From a checkpoint of a small transformer trained on Wikipedia: 236M tokens.
MLP neurons of a small language model. Each row is named by its layer, matrix (gate and up: input weights) and neuron, and shows model dimensions 0-191. Each number is 128 + 24 x the weight over its row's rms, rounded and kept within 0 to 255. Numbers have three digits each. A neuron's up and down rows have the sign that makes its largest values positive.
After each neuron's rows, "fires on" lists the tokens most often at its 100 highest values on Wikipedia text that the model never trained on; "fires in" lists the words (lower case) most often at its 100 highest values on Wikipedia text that the model never trained on. A number after a token or word is its count.

L3.gate376:173104108121108153111159151138114114109148116116131127141124117113142122165153138144115130140143143120104088116106137143112130121140139127163165074156125114096079148115118150106102135115099095115166159072172151150170126115160082183133101123126141095155107131132087110148091151169159113119131153183136134111117133167161165106134111122190150128116140160113127088073143110107175109113121148102121133131124154136118131096153132124108129123072138121128124132083114122121150153126099138181153102158160122135139121137151094162123134174131113081115148112138084134148164169091153123116
L3.up376:098151155144143068123121124129106140110150099141127174116118153140122060162123140062100165096138179136098098134094106129103133151116137161107110126130099079127121158128152082105091156126160138116118087116124143116121139151130087131128140089126136114123146163133141156135116093132111138115107127122147134075146117093152106115117123121159089149178147126130115136115125147168098142115133123171131127145140164172105152144116115156126131088137124116166155181138130153119141091113158156144108103119158046153137154122132144152074129087092126148158105074124141153101145103139115132118
fires on: " by" 35, " against" 13, " within" 7, " while" 7, " to" 6, " up" 6
fires in: "by" 35, "against" 13, "within" 7, "while" 7, "to" 6

L6.gate75:108149153117111117165118150126126093108165108165148135119125134121106152117117111147153128128130107115174098152132103108160141130139123174143096125182121118139080121122126131101121124171137130086118127146158096148158145118179157137120120160121158122131116156104116095133150160112146141134107126137162098093115138113152097161102085121111172088099070160106083148126087145135061092111154148116161095127126104125105105107138074113128152123105122117140129073139162081164112138137088148106134081176115114137149148108089139176129122186130153117114105135155111157090135127146111116143
L6.up75:122125127135155143125103171125123100133123180120159132139089112128118110130163164141120185100093151121130122072128109142137120118122102125116157123127105158108140124103110152118133111114133136155129124142111121117097145131127075156147122142104114129131148131172094153107161067138111130134114130175106171160138133164144184130122153124109117128122135112105102117135167135174155147120140114147094127096117154094111145138167133135113064127131135154109133089113108145139160140153164149147137174183120103120100139126128119095108143088131159097150147099181082131155154138144113146105
fires on: " of" 48, " from" 24, " for" 16, " at" 4
fires in: "of" 39, "from" 24, "for" 13, "often" 6, "at" 4

L3.gate343:124114156122125118073142143119170123167167130142147117122103146131145139120114124142107138135141090103119161144116091133095106161117140116156104122076133116139158120152145125107137142138148100124148122108132146117116140133150146112157134082120164123156130116113106125121165124100120123139118113120138121098156128128141114145099149150132102087122125111141112154130146137150171140125167150146113151127134142136125112120149114052168110117139142116141145101113125111155092091091077140201187132083103156097119121096133119135144130120171109155196087178130143169094131120113116131137
L3.up343:129148110148134141154135119144135142108082098125120116115113125097122139149084143165112136154130138140144124155123148124098150143156065166100109109157130165171082151158109133158157114143095120083145104138132127089108137135117129160109153167112174102148113089189153120093143110085107146112112129129131165145124102102144110133119168129184092103142117108109086164172115143118139165133103134112153151076109106101114165150146138127108120136123166142118120142129155127104108114089118161167129115147141133146082145146149108100103107076130114126100138085096114150123121134123154142078
fires on: " to" 41, " of" 16, " any" 10, " from" 5, "ind" 5, " not" 5
fires in: "to" 41, "of" 16, "any" 7, "from" 5, "find" 5, "not" 5

L3.gate104:091113125169115085135112124115145120119113103140142158156071128168161113141140098137146100082135141124161129124120060105138162128142147167093134131136104157090166148117160150127147103114110149107154131150115112153153128130186115139093120116119153122115115120088133159125108149105133109166145140110165150137118113151162106146122100147149097146112088118082088108133159099174170133126115144136141105132120116162143141170127077113141178137144139140144129112125087126181133154140125104136084122139107118100136151173158115125105097125131132115145140093172125091156148123110100138141
L3.up104:129121121078106154147155153099110166123087178151108172105086145115123075130127127158098149134102128118104181102160060102138145122138123157114131131154155120143139151141112128125082097168136167108128139129112123116107124106136131141133159129128084112147141155095108122108115119117122115146137109126165114129095146102149157143112123127186124170138119169118118114101175113123202154147154141105114164127100125137122146129152091102155168082149144141134152114090071111157145149150110110134146085142070098144117091163148121169103126139146098140110107114136154111139127127158116082129
fires on: " other" 25, " for" 12, "our" 6, "ew" 6, " For" 5
fires in: "other" 25, "for" 17, "four" 6, "three" 6, "two" 6, "few" 6

L3.gate223:102121116125101125162148135145123154110110123134117106144105127121154085051159099114151133088165127098118099074075106111140125069143143113102097102162143123078104139115137096141155130160116102156121114160107134189136127091141136169114107135109152160137137136145128129160136122093113111129086161138125151114104144158095139157118151163085104158133147139140153052108149133068121088155145108124103070149139162172145117119123139143101096115141128120142082136158126166161119151111132152135128128159155157094154146111101154122116143107157108140161148152134141145137145165112122105153
L3.up223:141179122104131151130160127128150117129149148075103093120137144111155150109114161155153098122153126104154140102123127109135180124143130164096105083117161133121123133125171084102154119140114111127114145195130085107127157178139066118137131137120150116123136074160116115168151117125104145132106173152151145131117145147124133162128073105133145148147129151117109120117134132126163157118130143135121122175118143185112120113153114187131114114103137135154128118111117140157112131113144135151110137082117155159144126116103129167113120080147121118151112160123120137101123133164100182149
fires on: " of" 68, " for" 15, "ic" 11
fires in: "of" 68, "for" 15, "economic" 5

L3.gate4:149151179089135118133099131146122163161120122156113138166101127140113086128117126096129127137140113156178160139098131112110126143109135101146126125205127150125119141134123152116114175124162108140162122153154160111151171149153136113106113091131152116128109110130100133090139113092108135108127135169124093151136138170122143140102139109131159134095129124165080110138126118103123141142097136117157112120157132133139163155127113122123124183138140144125063108109129148184161160120157144123120133134121145101166078113091118124092139132140174170146124170125121128122123126109164119119
L3.up4:117121122161099167181185121118127152130149168133185141118126093101119112135133136111131152120137155169110120138125111119140125143075142142166122093117110152063128150121179112114129106097152141113104120138111118085114162175139131128139114115118107106126078134147115120117151156101102097109094096120141171095113096144092150150092121114116169148143134160128113169103115121137172119139160135158105108089114147135092101106155126117171190104114139141173107104143092123173135151143132111139099154155105153152136114101152119115132120101121125155156104166146116097151113182146105112105
fires on: " with" 71, "ith" 11, " Ab" 8
fires in: "with" 74, "without" 4

L3.gate187:138113117115113157144119129151119098126124195148090123119130122149139121094078172121121129139150103113101125114157186108091127127134098117167087120127115112081146128125138165129095112141113136139137117094189115126130113138137139074112133141127154109110167095081135128119137124100146140158166086087121128117122131116100108137109170117160126138133173113119104123152092137145148138139112088137151132150113149095109139120161146098123102135115117085141085113122113120109107103165159135120129142137079135134070148060178112085124167106143162133081169171124126159144111117166141134123
L3.up187:064114142093129103069095135114104127132114132126075103163142139123137187133093125123095113111137160091099150159132118144145143123112147123145099121120119158146103119137149149139106129106069143109111128119129110142101101185119135154129139159145142108136118162119158125158146153136117150115164140155131126131166164108093103133133133092136128160099092123114126143194139115138131102152065125118134108154122110146116134158120156164155153138067112161109115113121094084123121132129157140123115109128121141139139110105124107144096137143150134169105169131120094117129137153112110129120
fires on: " and" 88, " but" 5, "ile" 4
fires in: "and" 88, "but" 5, "while" 4

L3.gate263:113139093105140147100148099124192113155102134113130100092114140159103115121132120126152132122175143146158140142134133157186122143108113096102109169153122194090081158124125122122149099140093126143133120103146105103144103118110134143152123129096125169093092135118147158153084098081126148128184116123098147109138129104128104161174108121094105149144152142147130179113156073141145126108124129166092119112099161144110152126162125102149123173133152156128132087138110120128140129116146142152105143140133131124123147165128115134169134127177171170130163137154150121118143137145142096139
L3.up263:118122138157160172100135137150131128108108129149105134121163110077125109167131144120079134082133115079134154127118171124119099138077141142111096116149156116134124129158104097142114125136128108134091140080137170126135111163105112129103127154139121127147167113094108117165090118159164113151156160111153116105109180101132098071146098091108122133150135108068152143132144097088113096148149136132167096143106154143098099119092095127173117105172157147124175120114152163121110112130124148147115110106133165159100141127124146128142082130148155113115103090093126108137139160145112160139
fires on: " he" 47, "h" 24, "ong" 11, "u" 5, "ad" 5
fires in: "he" 42, "aporhina" 10, "among" 6

L3.gate311:100086066117100093131153175169143123083148142129152104064082104126106167116113145113129132117182128100144098093142141111130134095120175094144110099138150126104103152143131154144110113122109111168113129111109128121119102137108108132147114147091165109101118124131091169075102116151122116128144099154123154107126114156111130148107116098143115136086136103124137138161133148101130177181120127149078148149153145138122126095109122150128164114132155129119160097152168175128161118126082159131134096163130145110136157113114139149118087156119126104134113122130116132118135097113126163086
L3.up311:080159177087158148132107109117098138167153113127180127156100109090142133112145122082105127108111133107154120158151109103070094133153161142166125116137102104120122117141106134118135112158116140073147128153153152176139136121174158123097094111147151110131091130119162132152133115118071125129075119159146122161115114129127122129162125130163117134151162119131146157172095135110163144115145115106139151152131168110113133129117132125116148111143132128122097152145100110130159098102146176189138147138098145142177096099079102106124144120069112137115143156119117104116116084138114157109
fires on: " of" 57, " near" 11, "ind" 8, "ach" 4, "out" 4, "le" 4
fires in: "of" 57, "near" 7, "behind" 6, "throughout" 4, "nearly" 4

L3.gate70:168125152138109118094147123089123126172131112148120113107137129080121078108127153146184151131133130128111081127108115142142134106157157122140109106123113098116098116129127129133152120144122158133148074136097116122133097123119146152109137111107157106148063125155115130147085153110119168143132167123102097094082103108123124116147153107079143151074107123148144137111175138122133146160130105143127097133108088169104153134165155067104107125109151129110077089140133129119122163146109090124142140131117127112095163111147097127095127072130100119166121120120116135109106128127103088088
L3.up70:119114149101148102151135123147134132141128115127130122127090149125155153093104088141150088115120098125154141103112112173139138147134116103098155101130095122133123159134099168159109145104143090137116148144117133111141154170134124120124125145145130066135113163174132124165128150162124129127123155153150125115112101112144071144117117165108159147071144119144074134142138164094146137161097114144132133160113091173101110121177156126150134131114193156104124114158148109137152157101111209090095119139095122133100127126150130122102141131145135096085148109103170179145169096134102124119
fires on: " of" 46, " on" 14, " the" 13, " for" 10, " in" 9
fires in: "of" 46, "on" 14, "the" 13, "for" 10, "in" 9

L6.gate43:065146081158111146111136098128112137103123142193125138114139161086169141124105157078126108135140136107141134087146154121129112175125139154096140105121123131162132101131132117106098143105145095153125144129136156138140128140086127062064150113143164095151124152074123118118147136087130091187137090133135115100142148128126079168111122154139100153095121125137101151090155106154137112122130148105134132102153086141120116132134115117096177146139135141146121123152120124121126100112074124123160159115104090119116152098121118104141134110083119133164137128121172157133139113152144131123
L6.up43:144138121166145123126104109133077134138105104091114165116118105121170124093082102134105090119146140141152139079120115149133160126077110154131117114118126115144132161134101188147102119136128126123140099147161146135161140122163099127145095186114108151118121155143165147173115147163110133137122102180147150143101095118132153147114172059145090122129127088115145131158110117135131110146086153130135112112143161135150119120104125062104118180082139124105103127117111130146075168125136110095137124140138157136082116132144118121089136166114153148109127158114118133132103131114148115154
fires on: " and" 100
fires in: "and" 100

L3.gate170:149140124117132105116135148159133131193136136109097092150101108142156075125135140118128086104110124106116129141134125112155117140127100133110119148118101143125104096131142170167082135108134149088146103134099132150139107167118123165129149100121126160161100145131150123100160139126124173118095141120100124143185160113128142161153130130150135146166121157120066089103145149131136159153136103131114077093155129094161118127139164122151122150116125111148114127128160135141090110142145109194095130119137156104163176167106179138175154166119087092162149158118146174091144122092125135084
L3.up170:162123081140117114131121188081123148130138123131109123125130135147130108133135100131065139133172130122120135101145135150105166151112117151103143109140102109166182117117106111127148146170135120127111178125118156140093142154096078110079150094150140161138140161113129144167097165123113143101139118133138079171092132127115171107126094118159129112126111118130109123146116118136093132069098121104140130120131120095144101125142109101142124104139114129091172147121141147074090140144169146070089169135112144087091142101150148131187137123144111142114146126131158088098163120112162123097
fires on: " to" 85, "ay" 6
fires in: "to" 84, "portrayed" 4

L6.gate377:116134129150127094125130106132163139140112136134150133123129143120146100122111155094135154149176150139107154112141101183130129144110100160096120115166112162127103124122161103141092160112094145129114140146100183161102132169140106101095097091142138152190134098124085138133154139129152157139124148172156119123112115122151136131110110146112135151142125126150117119130178175157149108105143114148124127155110099150134186116106092162106146119116122137126125055148093108108156150146120149147151138153128133100072116104128102121157166148143137151122095123123065103116145102140118115140
L6.up377:172151120120130119148124153062112117144148120084101127081096102120146106145155128132147099116158100124148116159152154090098132145103138166102112160141117089124140187140108165105063111138139139107092103103145126100118112117129120116099087139117163137084123117112093136124166098113130168132156124138105168118108109113168097118147150116153138121141186092133126134093162119087111124107139114081142123092137127154121114173152100115162126148138134105088141114156106136125117154120165176151087161139127114147127154121075174124130136097150116128141155128168117151114129167153126154139
fires on: " and" 67, " with" 21, " to" 4
fires in: "and" 67, "with" 20, "to" 4

L3.gate144:088127150138155118137105159111149113141113116129149081128122093121076131117129105105129075100137122139113171133132145118135090134142163114092158116137152142173124147089151162119128127114073138110153133136122161140126120175089139127094097110114151131098114115102162145118156117099144107148131138147167130142165126163151070113100133132132149139114125068140047099157110140109120149174144123122107110083105166150130156142122153115143073129138127104148080113129131159121148147114107157139161154154124155082134136108138126085136116121123137133089157079159155140093132151117123160113
L3.up144:134106145098067099143099133141115152130136166107156190155111119148118082093119113148136152088149136136118109132141127093138143125113133165180091143168209110116109127150121112107102133145113121103134132142110141135149121106181153137106080115163113095123110129058119101159118127124089129099157174122104140139145081160101082182161129139159138130118164151121105119150172110113134113135140132138119127130112115102130131116086093143140150111103141135153094101145123161141133102133100107128152113128126146134123100130145119132118140112131148101146141103147087156095128160081148150141
fires on: " and" 77, " to" 17
fires in: "and" 77, "to" 17